config.toml
n_kv_head = 11
tie_embeddings = false
extras = ["capped logits"]
init_std_qkv = 0.0236
lr = 0.00464
decay_shape = "linear"
final_lr_fraction = 0.1
seq_len = 2048
doc_mask = true
dataset = "wikipedia_en"
MLP neurons of a small language model. Each row is named by its layer, matrix (up: input weights) and neuron, and shows model dimensions 384-511. Each number is 200 + 20 x the weight over its row's rms, rounded and kept within 0 to 999.
After each neuron's rows, "fires on" lists the tokens most often at its 100 highest values on Wikipedia text that the model never trained on.

L10.up1398,214,210,188,158,236,161,201,174,192,188,231,219,214,170,135,195,175,193,191,210,206,190,215,200,235,158,207,190,187,176,184,242,211,230,223,204,215,204,207,165,182,211,219,220,200,189,179,201,191,189,200,229,211,183,203,208,186,221,178,206,192,201,193,194,192,211,190,212,217,184,217,184,216,214,189,196,188,188,204,183,230,231,237,197,187,204,194,194,232,219,196,186,225,201,218,192,207,174,203,213,174,189,172,202,170,191,185,240,197,201,182,205,161,183,217,166,229,230,218,222,190,214,216,202,208,224,146,207
fires on: "e", " the", "i", " and", "ed", " also"

L10.up2492,213,194,192,196,226,212,193,206,243,215,193,219,186,216,214,208,202,190,179,195,165,171,213,200,236,187,217,208,228,191,216,223,210,182,187,175,224,200,217,234,225,180,192,161,204,227,167,213,197,201,207,218,226,209,201,176,221,188,209,187,196,188,201,200,197,220,172,198,189,205,180,200,172,165,211,210,235,213,204,193,173,233,195,243,176,220,192,223,177,207,225,205,212,186,167,237,220,186,232,213,185,213,204,213,176,167,177,214,195,242,183,239,223,235,207,240,171,187,205,208,220,187,197,221,207,181,161,183
fires on: " |", " of", "ing", ";"

L10.up848,211,232,200,206,206,187,217,189,208,202,197,187,234,248,189,192,245,213,209,206,172,193,196,206,232,230,197,214,164,195,199,178,175,195,212,211,196,202,183,236,213,187,219,219,235,233,186,164,227,172,191,192,195,207,197,226,210,173,181,214,162,193,222,167,173,176,214,174,220,213,163,179,196,240,199,185,195,238,203,180,237,206,206,226,200,217,190,207,211,229,215,201,199,159,224,183,239,216,208,204,186,228,188,220,217,182,180,216,199,195,193,207,193,219,213,227,198,194,218,199,201,204,239,167,199,179,235,181
fires on: "s", " and", "ed", ",", " of"

L10.up1281,205,192,204,211,223,162,193,213,201,198,193,208,218,198,212,218,187,211,197,217,176,177,164,181,229,179,181,184,223,174,213,187,195,200,166,225,192,171,201,193,200,247,196,209,212,188,168,217,198,188,174,194,189,184,163,206,193,175,190,195,189,209,179,200,192,201,217,193,187,196,183,206,209,223,163,237,176,193,194,216,205,192,177,184,213,217,209,186,197,181,222,200,155,158,181,198,194,189,183,170,188,188,191,194,185,189,204,245,177,233,241,206,170,225,225,217,195,210,190,175,255,154,187,218,221,239,203,170
fires on: " ", " (", "le", " back"

L10.up2600,212,224,185,203,218,216,169,195,218,165,204,207,196,173,250,174,139,225,228,214,194,182,209,195,207,195,196,218,176,200,214,231,181,177,186,213,231,215,227,210,225,187,205,193,154,210,168,216,190,186,209,210,197,195,229,210,177,187,204,213,205,222,198,172,208,230,197,187,215,209,206,148,182,174,181,208,197,240,183,205,198,186,201,210,203,207,195,177,221,177,239,194,161,185,243,237,210,196,197,198,180,223,182,208,190,186,231,188,221,202,189,212,189,215,177,184,213,167,183,225,186,233,228,202,174,201,201,205
fires on: " ", "s", "w"

L10.up703,210,185,216,203,227,201,217,172,215,210,199,214,224,210,194,243,196,204,194,179,204,196,215,177,251,222,214,262,195,188,176,203,211,228,226,207,231,200,179,183,208,200,203,201,189,206,204,202,233,187,206,175,173,235,169,210,228,175,193,207,220,177,191,221,193,230,171,220,180,182,214,194,229,160,184,190,231,222,193,229,206,207,188,201,183,195,238,207,222,202,193,230,185,180,181,196,227,217,221,217,238,211,168,194,204,184,224,198,199,208,195,212,211,188,215,192,207,177,204,201,195,199,168,184,236,240,211,200
fires on: " ", " to", " (", ".", "1"

L10.up2362,186,240,172,197,202,213,184,189,173,203,220,169,223,188,218,196,190,197,178,157,173,198,186,202,228,189,218,182,206,204,212,222,192,154,198,174,203,185,210,196,214,217,234,210,217,217,194,207,221,248,206,198,216,214,192,174,200,202,232,201,202,193,231,225,228,208,206,197,188,174,214,205,174,184,179,215,188,178,196,198,200,198,197,212,206,198,182,166,237,216,211,214,191,167,201,230,213,202,231,217,202,223,217,203,194,188,186,202,204,212,185,274,205,219,208,191,227,210,209,196,223,212,199,179,202,172,205,208
fires on: " it", " and", ",", " these", " for", " such"

L10.up29,212,259,183,179,194,205,198,189,220,180,189,151,223,191,155,219,220,199,197,218,183,244,173,207,213,192,200,244,175,211,236,210,214,172,216,219,218,226,189,220,173,197,198,186,193,200,185,210,223,209,176,174,236,222,181,221,189,223,173,190,232,187,228,230,151,214,173,196,190,202,206,192,188,133,206,191,196,220,191,163,201,205,192,226,207,212,211,203,184,201,232,186,185,183,202,181,210,212,199,184,167,181,188,218,181,174,177,180,223,193,178,205,167,229,188,198,218,187,201,211,200,173,208,192,193,161,215,228
fires on: " a", " to", " or", " and", " could"

L10.up1836,198,205,218,177,213,197,204,205,211,191,190,203,199,200,219,209,214,163,196,187,182,201,183,190,231,186,201,202,212,217,215,221,217,205,237,211,207,204,195,179,207,158,232,189,201,174,201,194,205,228,169,214,226,239,221,207,199,225,204,211,218,203,155,192,174,200,196,174,240,195,215,187,207,197,232,205,235,225,186,198,223,220,210,191,189,202,170,170,216,213,183,229,166,181,201,208,225,221,212,204,223,189,192,221,175,226,212,199,215,242,165,209,184,194,194,183,176,203,179,215,201,184,203,179,167,192,236,182
fires on: ".", ","

L10.up2060,166,207,218,237,187,217,218,199,209,225,200,199,180,202,237,206,190,201,222,187,224,208,215,199,206,234,224,218,200,229,225,212,211,205,231,229,216,197,183,223,228,221,212,184,190,182,201,207,181,191,163,219,162,198,224,185,220,202,173,212,197,194,216,207,216,168,212,190,209,201,166,204,170,205,177,186,183,201,209,221,220,199,198,176,198,184,216,198,221,209,204,209,194,190,223,206,183,198,198,207,206,188,165,208,190,190,209,223,208,182,189,203,202,167,211,200,146,183,218,226,208,191,175,183,198,188,183,224
fires on: ".", " ", "'", " sq"

L10.up2183,209,195,204,201,190,187,169,219,232,236,223,215,194,192,232,197,204,189,205,194,202,188,209,222,161,168,203,201,235,213,199,198,186,182,206,223,238,188,196,200,186,190,210,189,206,190,204,197,220,232,221,204,195,207,189,231,196,162,221,153,173,202,217,194,214,196,225,233,153,201,225,162,166,201,183,218,184,197,187,200,223,207,192,227,195,201,199,171,206,158,236,212,180,158,194,199,205,225,179,172,229,219,173,188,201,180,206,210,202,190,176,188,179,190,202,172,223,182,214,168,218,160,236,229,167,231,192,191
fires on: " ", " |", "0", "1"

L10.up1856,188,187,175,213,199,232,189,171,221,199,194,228,197,165,194,227,180,206,208,175,204,208,178,236,229,213,190,201,213,181,212,215,184,191,217,239,184,157,203,195,195,193,203,212,197,218,219,195,192,191,177,208,203,205,200,233,228,227,204,225,218,219,189,200,184,232,171,191,226,195,190,199,244,213,224,209,207,223,188,170,207,183,199,232,232,188,221,166,204,192,213,229,204,174,208,198,174,221,211,191,187,160,189,179,188,192,185,201,182,234,185,213,191,201,213,173,188,194,164,211,212,175,219,234,224,205,180,203
fires on: " (", ".", ",", "1", " "

L10.up1895,179,213,207,205,208,222,209,229,208,211,204,187,229,218,222,210,176,197,195,160,188,181,180,178,251,187,223,242,191,181,193,210,197,237,208,208,232,257,178,187,204,189,201,189,201,188,181,219,165,180,205,216,194,220,188,173,173,219,200,230,213,248,201,209,221,186,182,193,192,216,207,216,202,155,218,165,252,228,185,218,205,224,208,207,222,199,179,203,187,224,208,184,173,238,221,177,217,195,194,211,203,189,180,192,179,191,263,216,187,206,167,217,207,181,198,200,137,190,225,208,207,204,198,188,182,171,179,203
fires on: ".", "R"

L10.up1403,177,222,180,181,223,182,209,198,208,240,202,219,181,187,216,194,199,208,194,208,207,225,227,193,193,187,184,195,223,202,202,254,190,192,226,212,194,222,223,177,206,192,158,186,191,193,193,220,210,205,171,224,232,206,241,190,184,213,235,211,210,171,211,212,194,223,194,199,188,209,194,190,227,214,206,234,234,217,193,188,213,213,202,204,226,250,176,225,187,204,235,214,205,218,220,212,191,235,205,199,170,188,168,196,192,158,187,199,194,185,217,210,223,177,221,196,213,174,233,188,208,212,177,194,187,231,216,198
fires on: " "

L10.up107,212,230,198,210,222,209,157,164,189,229,170,183,199,231,192,185,208,230,206,179,213,221,166,193,215,206,199,152,195,202,227,220,172,193,254,192,218,187,181,182,229,204,202,211,184,211,188,157,211,181,218,196,215,226,216,185,205,176,210,181,200,195,222,193,171,170,195,196,191,181,194,167,215,197,200,193,224,186,177,187,182,200,206,207,185,168,188,176,180,224,235,195,188,229,157,184,192,181,213,202,213,182,180,223,224,206,197,181,183,227,223,200,175,192,202,227,200,193,243,232,226,231,233,221,202,179,211,204
fires on: "s", "act", "ed"

L10.up1343,229,176,241,219,190,161,157,197,219,185,200,242,222,187,171,191,180,205,215,194,166,209,222,185,211,177,202,227,211,208,242,201,202,197,217,197,198,244,209,219,212,202,198,221,168,207,211,221,219,207,193,194,216,216,166,214,158,192,187,199,229,201,174,222,198,177,227,202,229,177,203,205,210,201,217,195,200,201,205,184,210,233,179,193,210,168,238,198,214,174,212,250,212,217,226,221,204,199,204,209,229,171,178,214,159,148,232,195,191,195,198,198,200,186,190,196,187,183,237,227,202,163,197,215,192,207,204,188
fires on: "1", " to", "C"

L10.up1823,186,205,221,203,218,238,197,210,181,223,233,207,206,174,209,193,166,230,184,194,217,194,211,194,201,198,189,205,218,221,203,256,159,194,186,211,182,219,166,196,201,212,230,231,171,189,191,221,236,219,187,168,243,240,213,206,216,168,219,193,206,210,208,164,197,217,214,227,226,199,200,220,190,185,190,187,212,207,184,206,205,220,198,226,208,216,195,199,164,215,207,205,167,189,214,186,210,216,198,188,196,221,181,215,199,181,214,218,197,183,227,200,145,197,216,235,195,175,192,208,171,211,173,167,205,188,189,250
fires on: " ", " as", "o"

L10.up2424,211,223,169,201,209,166,185,172,193,161,199,208,192,186,195,215,218,226,212,208,222,228,210,218,230,240,201,187,196,200,205,225,170,168,209,221,212,193,213,236,204,248,222,219,206,200,207,182,235,179,211,179,189,209,153,206,220,220,171,189,199,208,229,192,150,174,211,194,206,203,169,167,220,216,210,223,241,179,193,194,187,204,183,195,182,217,234,133,218,206,189,186,187,159,201,217,208,174,210,225,202,197,213,196,205,178,191,198,182,200,211,192,196,221,212,174,181,190,192,217,218,166,198,232,194,177,209,216
fires on: "0", "s", " for"

L10.up786,186,197,195,208,215,231,193,195,227,181,217,181,209,242,197,205,201,215,215,169,215,213,198,171,200,163,226,198,210,195,222,208,191,194,196,230,168,227,197,198,161,169,198,201,226,188,219,207,229,160,171,234,195,225,218,161,235,151,229,188,207,177,193,171,177,194,208,201,219,185,186,162,199,183,182,199,220,186,208,184,202,215,187,207,201,234,198,205,197,175,199,172,178,191,226,179,181,186,207,193,183,202,190,212,214,196,205,236,205,207,193,213,214,211,192,220,205,197,178,218,221,199,192,188,210,190,207,218
fires on: "s", "-", "'", " "

L10.up1807,173,196,205,205,210,176,197,178,218,169,216,183,199,202,196,191,169,225,205,213,190,219,156,196,189,192,212,169,192,176,207,230,216,194,193,200,226,199,223,189,199,196,235,205,158,228,185,256,195,230,173,210,229,213,222,176,163,180,238,202,190,193,227,235,184,236,198,206,167,209,215,180,177,175,192,199,212,198,223,205,177,210,230,194,182,196,165,201,211,184,213,214,189,174,235,169,180,172,218,180,204,185,180,192,188,193,227,194,229,197,199,177,200,229,168,231,167,188,196,213,203,203,223,208,216,194,191,203
fires on: " "

L10.up2360,221,229,180,250,213,221,163,190,189,180,226,194,172,222,186,193,205,218,221,218,223,258,196,197,210,226,203,201,168,225,203,190,222,203,187,202,234,158,216,223,237,211,199,224,207,215,200,195,222,174,199,198,214,189,198,195,229,180,176,195,212,224,200,205,169,195,212,173,187,195,219,179,245,190,191,184,234,176,200,180,190,230,192,190,218,224,205,187,232,214,223,222,192,159,203,170,225,225,221,195,228,223,181,208,183,187,179,195,229,227,170,181,182,182,201,191,164,182,195,202,208,176,173,169,185,240,196,182
fires on: " and", ",", " re", " more"

L10.up2449,234,238,204,165,219,208,185,183,229,181,235,187,213,207,207,234,213,190,158,145,197,205,223,213,193,216,176,193,206,199,170,211,192,196,225,227,210,187,192,200,192,196,205,220,201,200,201,203,183,177,170,226,188,238,196,181,186,176,192,197,187,186,251,214,181,213,194,229,211,180,232,174,186,209,194,196,191,212,196,191,225,221,195,225,203,195,210,194,195,198,208,214,232,223,212,216,171,199,225,184,209,181,203,191,184,243,184,208,181,238,206,189,209,205,191,188,205,172,190,192,188,222,217,201,226,195,199,195
fires on: " (", " \"", "'"

L10.up896,184,227,205,202,216,213,181,177,198,217,207,172,226,199,183,167,179,185,180,211,235,185,191,194,243,200,201,179,221,204,199,196,204,195,202,213,215,182,198,198,198,209,217,234,216,217,187,168,226,176,227,197,221,218,215,186,170,183,241,203,200,221,201,196,205,212,198,181,192,217,182,206,219,207,189,207,223,184,196,223,210,227,198,220,191,223,205,174,210,198,226,229,195,187,226,173,188,201,234,235,174,186,198,200,239,151,185,211,233,219,205,221,225,221,167,213,226,208,221,231,216,220,189,208,195,221,170,229
fires on: ".", " X", " which", " Mac", " Mc"

L10.up2785,195,207,196,222,210,209,238,212,245,199,211,232,196,197,214,221,239,208,205,206,195,217,215,160,214,192,215,204,228,183,240,199,175,176,190,237,230,191,199,183,194,205,214,207,224,203,228,196,184,188,155,182,258,194,184,217,200,198,224,222,160,212,197,174,233,220,213,194,225,207,205,202,220,210,217,181,186,206,176,200,204,233,206,196,198,207,207,164,209,139,230,210,157,197,229,212,235,188,204,188,220,177,208,220,205,218,247,195,202,178,198,211,193,197,209,169,203,156,235,178,191,173,217,210,184,225,201,216
fires on: " |", " ", "0", " in", " under", " S"

L10.up2320,203,239,195,210,213,190,219,181,211,234,230,193,186,188,218,207,202,194,210,217,206,177,199,221,200,208,216,173,201,195,192,180,193,182,192,232,204,171,203,209,194,194,222,182,210,196,198,208,205,166,244,199,230,245,208,195,218,219,222,187,194,187,213,185,209,229,206,198,193,192,165,199,187,224,167,207,228,204,195,221,211,242,187,228,181,236,201,206,209,211,228,171,222,222,206,171,198,202,183,248,221,206,199,200,163,220,220,198,195,180,171,237,177,240,215,221,222,194,180,182,211,206,210,196,241,197,200,206
fires on: "1", "0", "y", "6", "7"

L10.up2483,163,199,168,191,211,184,204,225,181,243,255,226,213,196,215,208,215,204,205,225,190,235,197,183,205,205,187,194,237,206,214,217,185,177,204,236,233,182,211,225,194,226,194,224,196,197,211,226,204,179,169,234,230,163,194,239,196,221,206,181,174,225,177,188,175,217,230,177,186,207,198,223,203,193,214,205,217,191,184,196,235,168,211,237,200,169,218,189,202,226,200,216,199,187,187,185,179,195,192,176,179,209,158,197,215,195,195,181,197,237,193,235,169,189,207,189,211,207,221,213,231,168,220,235,183,212,220,190
fires on: ",", " ", " January"

L10.up1572,199,213,175,201,198,196,219,196,190,189,233,193,188,228,195,171,208,162,187,203,202,192,177,200,231,205,201,208,207,200,195,255,243,226,202,181,199,216,204,196,158,216,213,190,219,219,211,209,229,209,195,211,215,243,226,215,167,232,225,196,225,190,226,224,194,222,172,213,197,162,209,227,170,173,164,209,178,255,215,216,210,209,208,227,178,217,203,202,220,184,205,235,188,181,224,207,190,218,214,216,155,199,183,179,156,203,222,185,192,199,206,236,200,134,239,199,220,184,216,207,205,216,203,212,189,194,217,201
fires on: " ", " and", " the"

L10.up2740,210,212,243,189,206,195,203,184,176,215,217,181,186,197,189,230,203,173,181,225,222,230,173,193,235,221,234,196,195,232,231,209,222,177,225,225,206,194,204,212,181,202,216,216,193,209,207,212,222,190,211,216,222,192,199,178,185,181,172,169,193,213,231,199,203,194,230,210,181,212,169,222,225,169,230,186,210,236,184,186,211,211,236,227,191,225,220,196,188,142,209,197,180,180,221,204,193,207,193,203,217,185,206,205,195,223,212,179,232,215,211,220,188,212,200,216,202,160,196,228,161,152,166,199,203,192,205,213
fires on: "5", "0", " of", "4", "6", "8"

L10.up1828,187,222,197,181,234,199,178,208,201,236,214,181,195,197,167,225,221,204,184,155,186,249,188,208,213,198,231,217,191,179,172,170,185,197,215,193,198,193,245,187,261,208,211,212,206,189,210,181,202,202,227,220,218,234,184,222,193,218,183,214,200,160,234,198,183,164,206,220,180,177,170,227,195,230,222,190,229,239,199,195,245,201,217,240,216,180,231,192,195,198,235,186,223,214,185,215,204,203,189,207,214,188,201,198,174,205,190,189,174,193,209,215,174,188,235,223,213,217,196,207,181,201,222,192,208,165,198,204
fires on: "9", "3", "8", "5", "1", "7"

L10.up887,212,233,190,199,190,226,190,167,231,214,195,217,174,207,199,200,212,184,191,187,213,207,195,209,177,213,230,193,201,200,201,227,222,199,202,206,214,219,200,219,168,176,220,205,179,222,182,206,199,212,180,204,193,213,174,231,187,216,213,227,199,176,195,213,166,179,214,175,196,238,235,151,180,218,206,215,234,172,225,190,227,202,157,195,185,206,195,188,195,205,212,206,190,174,186,191,181,184,193,200,188,195,203,239,188,207,217,213,206,251,194,173,234,196,199,227,190,195,150,220,181,217,150,230,251,209,216,234
fires on: "'"

L10.up1630,203,179,213,199,197,196,181,182,159,195,208,237,210,178,200,188,204,243,207,182,201,230,176,203,193,204,192,182,207,232,200,203,225,169,193,207,188,194,188,188,200,219,208,221,157,195,194,180,221,188,193,174,191,226,208,204,204,205,220,166,179,201,196,209,221,208,186,175,158,180,202,162,222,207,203,215,222,200,191,193,222,164,209,229,187,227,223,208,191,229,203,225,207,170,214,203,200,246,235,212,201,228,201,198,168,181,214,179,209,203,202,212,189,191,212,211,243,207,206,208,217,228,172,195,201,184,220,206
fires on: ",", "5", " and", ")", "0"

L10.up2236,182,250,207,184,229,232,188,188,180,186,217,197,220,153,204,182,165,188,207,211,202,219,163,201,230,222,201,189,218,224,252,206,160,187,199,204,201,205,204,211,202,189,203,201,177,184,177,209,223,207,191,189,163,211,182,184,185,191,197,204,229,185,186,187,206,175,230,197,191,164,224,191,195,165,218,201,235,177,222,164,182,202,216,193,207,218,220,230,198,215,219,203,163,174,216,186,235,205,248,199,197,161,193,249,175,156,216,221,201,201,165,206,205,191,236,210,181,201,200,196,167,183,193,177,193,228,199,244
fires on: " to", " not", " would", "t", " and"

L10.up638,200,203,193,163,206,195,181,189,182,203,196,204,229,221,190,193,200,173,171,177,166,228,210,155,207,220,146,184,189,200,192,206,189,192,171,227,208,199,171,240,217,211,211,206,214,205,208,177,210,198,200,193,166,228,173,194,205,154,205,188,252,201,219,178,187,205,230,207,207,218,190,191,182,192,192,207,233,203,193,210,194,212,194,200,216,172,217,214,238,169,192,194,204,203,196,193,226,170,226,223,229,213,169,198,193,193,192,182,226,196,239,204,179,228,186,194,209,220,180,211,170,197,225,192,163,190,200,184
fires on: "s", "us", "es"

L10.up1363,188,182,227,201,202,198,193,202,215,163,194,191,222,177,176,208,215,197,218,229,191,211,160,196,195,179,219,229,215,206,178,234,197,175,239,199,227,172,217,174,176,182,233,199,219,210,181,211,209,194,206,243,215,207,207,205,180,193,202,182,224,182,186,207,207,235,200,211,188,203,194,225,200,200,190,204,198,221,241,225,216,211,191,182,193,225,213,202,233,187,230,215,216,210,220,222,205,205,217,195,192,232,228,214,195,222,217,181,198,194,217,195,174,242,204,201,231,181,189,184,219,175,234,202,180,216,177,225
fires on: " ", "1", " W", "."

L10.up1962,206,226,194,187,209,211,219,214,176,224,191,235,217,170,215,208,170,196,220,181,217,217,187,165,208,176,189,189,184,208,232,205,169,204,205,228,222,209,212,180,203,202,239,237,193,179,186,182,243,203,204,203,190,204,213,199,224,235,222,193,194,209,163,204,186,202,182,177,201,180,200,192,236,207,187,230,204,219,219,195,222,194,178,231,213,218,226,169,209,180,245,185,178,186,226,172,171,239,191,224,188,176,169,157,170,194,213,194,225,206,229,177,151,185,197,219,164,155,198,254,192,180,200,215,236,216,228,209
fires on: ",", " and", "'", " the"

L10.up130,201,194,241,196,190,163,208,171,199,261,195,226,181,214,213,225,181,235,220,208,191,194,171,168,183,208,201,190,172,189,194,213,168,227,213,234,175,218,187,200,207,210,208,199,193,186,179,210,197,198,189,218,178,182,210,216,180,209,228,192,215,165,162,205,163,217,194,209,202,176,225,247,229,187,230,171,223,228,230,188,260,204,225,217,179,183,202,193,177,191,204,207,209,145,202,203,212,211,204,223,180,177,204,220,177,195,190,222,203,196,174,221,183,231,201,194,218,201,171,203,194,172,198,202,178,216,220,204
fires on: " ", " to", ".", "y"

L10.up1596,190,242,233,168,191,177,175,186,226,237,215,193,176,220,182,224,206,177,229,206,183,213,215,166,219,208,211,210,218,226,187,197,181,207,224,199,206,222,210,200,191,192,184,177,178,186,193,188,228,170,246,223,219,180,193,160,191,203,225,175,224,180,191,201,214,208,215,206,212,206,211,164,175,217,201,172,194,220,194,199,223,225,166,226,210,209,225,211,184,208,222,177,215,200,220,200,171,196,221,208,192,197,260,184,200,204,266,191,187,227,234,190,199,203,224,184,249,194,222,218,233,216,243,206,197,184,203,215
fires on: " |", "0", "1"

L10.up1062,176,182,196,224,208,188,246,187,208,198,201,214,229,208,212,226,179,216,194,192,181,187,219,196,195,188,187,139,180,188,230,199,195,159,165,168,218,219,210,210,228,210,205,199,206,238,182,223,207,199,185,216,225,184,195,212,185,167,223,230,166,200,208,214,202,206,197,183,179,200,200,191,194,211,190,210,234,214,201,234,238,236,226,228,169,202,173,184,232,213,202,190,214,162,189,189,210,201,201,214,202,206,185,192,200,143,220,176,208,220,188,193,220,203,192,166,190,200,198,184,220,208,211,206,241,241,166,186
fires on: " ", " |", "."

L10.up2553,216,211,218,224,199,198,207,214,220,193,216,213,178,209,200,220,199,192,235,152,196,239,175,165,214,249,198,199,217,222,222,224,220,159,206,215,249,186,221,199,195,189,223,195,162,176,206,182,216,181,223,199,211,218,204,202,206,181,203,205,202,206,202,204,206,179,162,184,223,229,217,191,241,203,230,216,225,216,179,207,184,174,195,207,202,230,209,174,230,187,202,225,226,208,177,142,207,208,207,191,179,229,204,214,174,226,203,199,184,167,219,208,147,181,212,210,188,162,175,203,184,196,164,238,183,212,175,232
fires on: ",", "0", " un", " to", "9"

L10.up1970,195,179,197,164,252,170,178,190,177,187,234,190,202,216,205,204,214,178,214,244,195,222,209,198,219,191,218,220,195,178,203,219,196,168,219,191,204,183,177,185,221,196,187,171,201,200,207,188,214,202,195,186,182,235,207,214,192,180,194,210,203,172,183,197,200,224,169,206,206,172,181,152,199,176,226,172,215,202,212,180,199,208,223,231,194,216,235,181,171,171,215,200,168,187,222,175,231,184,196,180,213,169,245,173,222,201,202,194,206,190,161,202,199,227,229,185,201,235,233,182,221,181,162,213,176,195,180,183
fires on: "P", " P", "C", " F", " C", "F"

L10.up1887,203,202,198,210,213,170,223,209,187,220,198,161,207,195,209,217,168,164,229,199,178,194,221,206,248,182,190,177,207,191,194,233,220,197,190,179,210,207,171,243,162,211,195,182,143,200,180,180,222,213,220,206,195,225,205,186,155,217,191,213,224,220,220,225,199,191,202,194,153,194,217,248,195,174,200,191,202,244,218,175,182,194,186,244,212,241,210,162,227,181,220,202,177,183,206,211,185,207,213,211,208,205,158,222,161,156,185,185,224,233,176,199,215,181,207,253,167,161,222,210,222,215,191,215,188,240,230,180
fires on: "4", "5", "6", "ad"

L10.up2478,205,210,201,205,211,241,193,248,181,191,198,199,198,173,184,173,200,232,221,205,215,198,200,195,206,199,232,217,203,201,191,217,193,200,206,189,195,174,218,221,193,155,238,182,167,172,200,216,214,205,217,197,214,184,208,199,222,217,186,178,204,210,180,213,173,193,181,197,163,200,203,209,221,183,165,202,224,203,156,203,217,219,212,233,210,196,183,181,163,206,188,253,192,194,219,211,184,205,185,214,210,200,206,191,215,193,210,162,211,185,210,205,188,179,185,248,208,177,194,209,196,210,187,220,171,202,200,230
fires on: "2", ".", " in", " ", "0", "9"

L10.up2299,182,176,165,200,215,172,165,176,207,208,192,234,193,207,168,181,184,260,204,207,224,214,204,171,224,218,160,245,184,211,220,189,155,179,233,194,208,213,224,183,197,219,234,174,218,205,219,174,217,184,247,190,210,191,185,214,205,160,172,204,219,201,184,172,190,222,217,175,214,211,197,172,211,185,196,219,187,194,182,182,214,194,197,199,183,214,204,189,240,202,193,226,196,188,237,203,202,210,207,211,220,193,178,201,192,171,198,167,195,205,186,176,184,189,214,201,181,196,199,176,203,212,211,214,187,244,232,201
fires on: "s", "er", "th", "ar", "\n", " Label"

L10.up437,178,224,214,223,181,177,208,192,191,250,223,163,219,215,196,227,202,202,188,182,186,223,179,207,232,205,224,191,210,234,196,230,219,212,196,217,242,213,164,233,185,183,231,179,202,186,196,200,235,177,167,211,209,192,162,192,207,216,203,206,204,198,194,196,184,175,181,162,201,213,236,214,238,226,212,201,246,181,194,179,198,224,213,213,188,187,204,179,188,206,177,192,204,174,192,168,230,226,203,198,209,204,185,209,191,173,180,229,189,200,201,203,211,204,199,198,195,160,178,178,256,204,198,179,247,221,177,198
fires on: " to", " over", " in", " for", " ", " about"

L10.up1078,219,170,198,202,212,212,241,211,204,197,217,194,190,203,164,201,170,185,225,192,224,230,203,187,211,198,193,172,191,164,210,195,184,165,152,190,180,215,222,223,172,231,203,203,201,182,183,161,219,203,198,208,208,236,220,223,211,203,202,213,214,190,208,178,201,203,181,206,226,212,247,201,205,209,213,188,221,213,180,157,201,185,235,200,191,189,212,196,230,181,197,230,149,214,237,204,211,197,214,219,205,244,146,183,191,183,198,188,200,210,192,207,204,213,175,197,192,191,191,222,236,169,175,177,190,218,272,174
fires on: "\n", " were", "o", " was"

L10.up2423,209,169,208,208,219,151,181,173,205,255,186,198,216,208,188,205,188,203,222,202,200,208,202,203,212,187,203,190,233,212,143,235,178,164,215,197,231,228,206,176,226,212,234,190,170,175,168,218,221,236,193,207,216,177,204,201,188,182,217,185,201,179,207,197,199,215,206,206,185,206,223,194,179,203,166,199,198,180,172,209,203,206,180,234,201,203,225,190,206,207,209,172,221,203,238,203,173,198,220,205,189,206,183,221,194,200,202,230,182,206,189,208,207,197,173,195,236,206,157,174,226,223,194,170,230,202,180,199
fires on: " between", " of", " that", " on", " over"

L10.up1684,234,209,198,182,207,206,207,172,213,204,196,194,189,202,195,202,230,180,178,219,178,227,191,230,224,183,197,200,176,215,233,195,189,185,199,155,190,209,231,203,199,210,244,192,160,143,201,199,193,243,233,215,192,211,204,190,209,193,185,211,212,181,154,192,193,170,170,206,183,205,229,227,175,201,192,213,220,221,211,166,198,181,173,209,202,232,224,177,191,235,230,265,201,173,196,182,218,186,190,152,212,176,186,200,192,188,224,144,193,246,183,217,198,210,232,179,219,183,194,231,209,198,247,180,195,219,258,211
fires on: "\n", " were", " ", " B"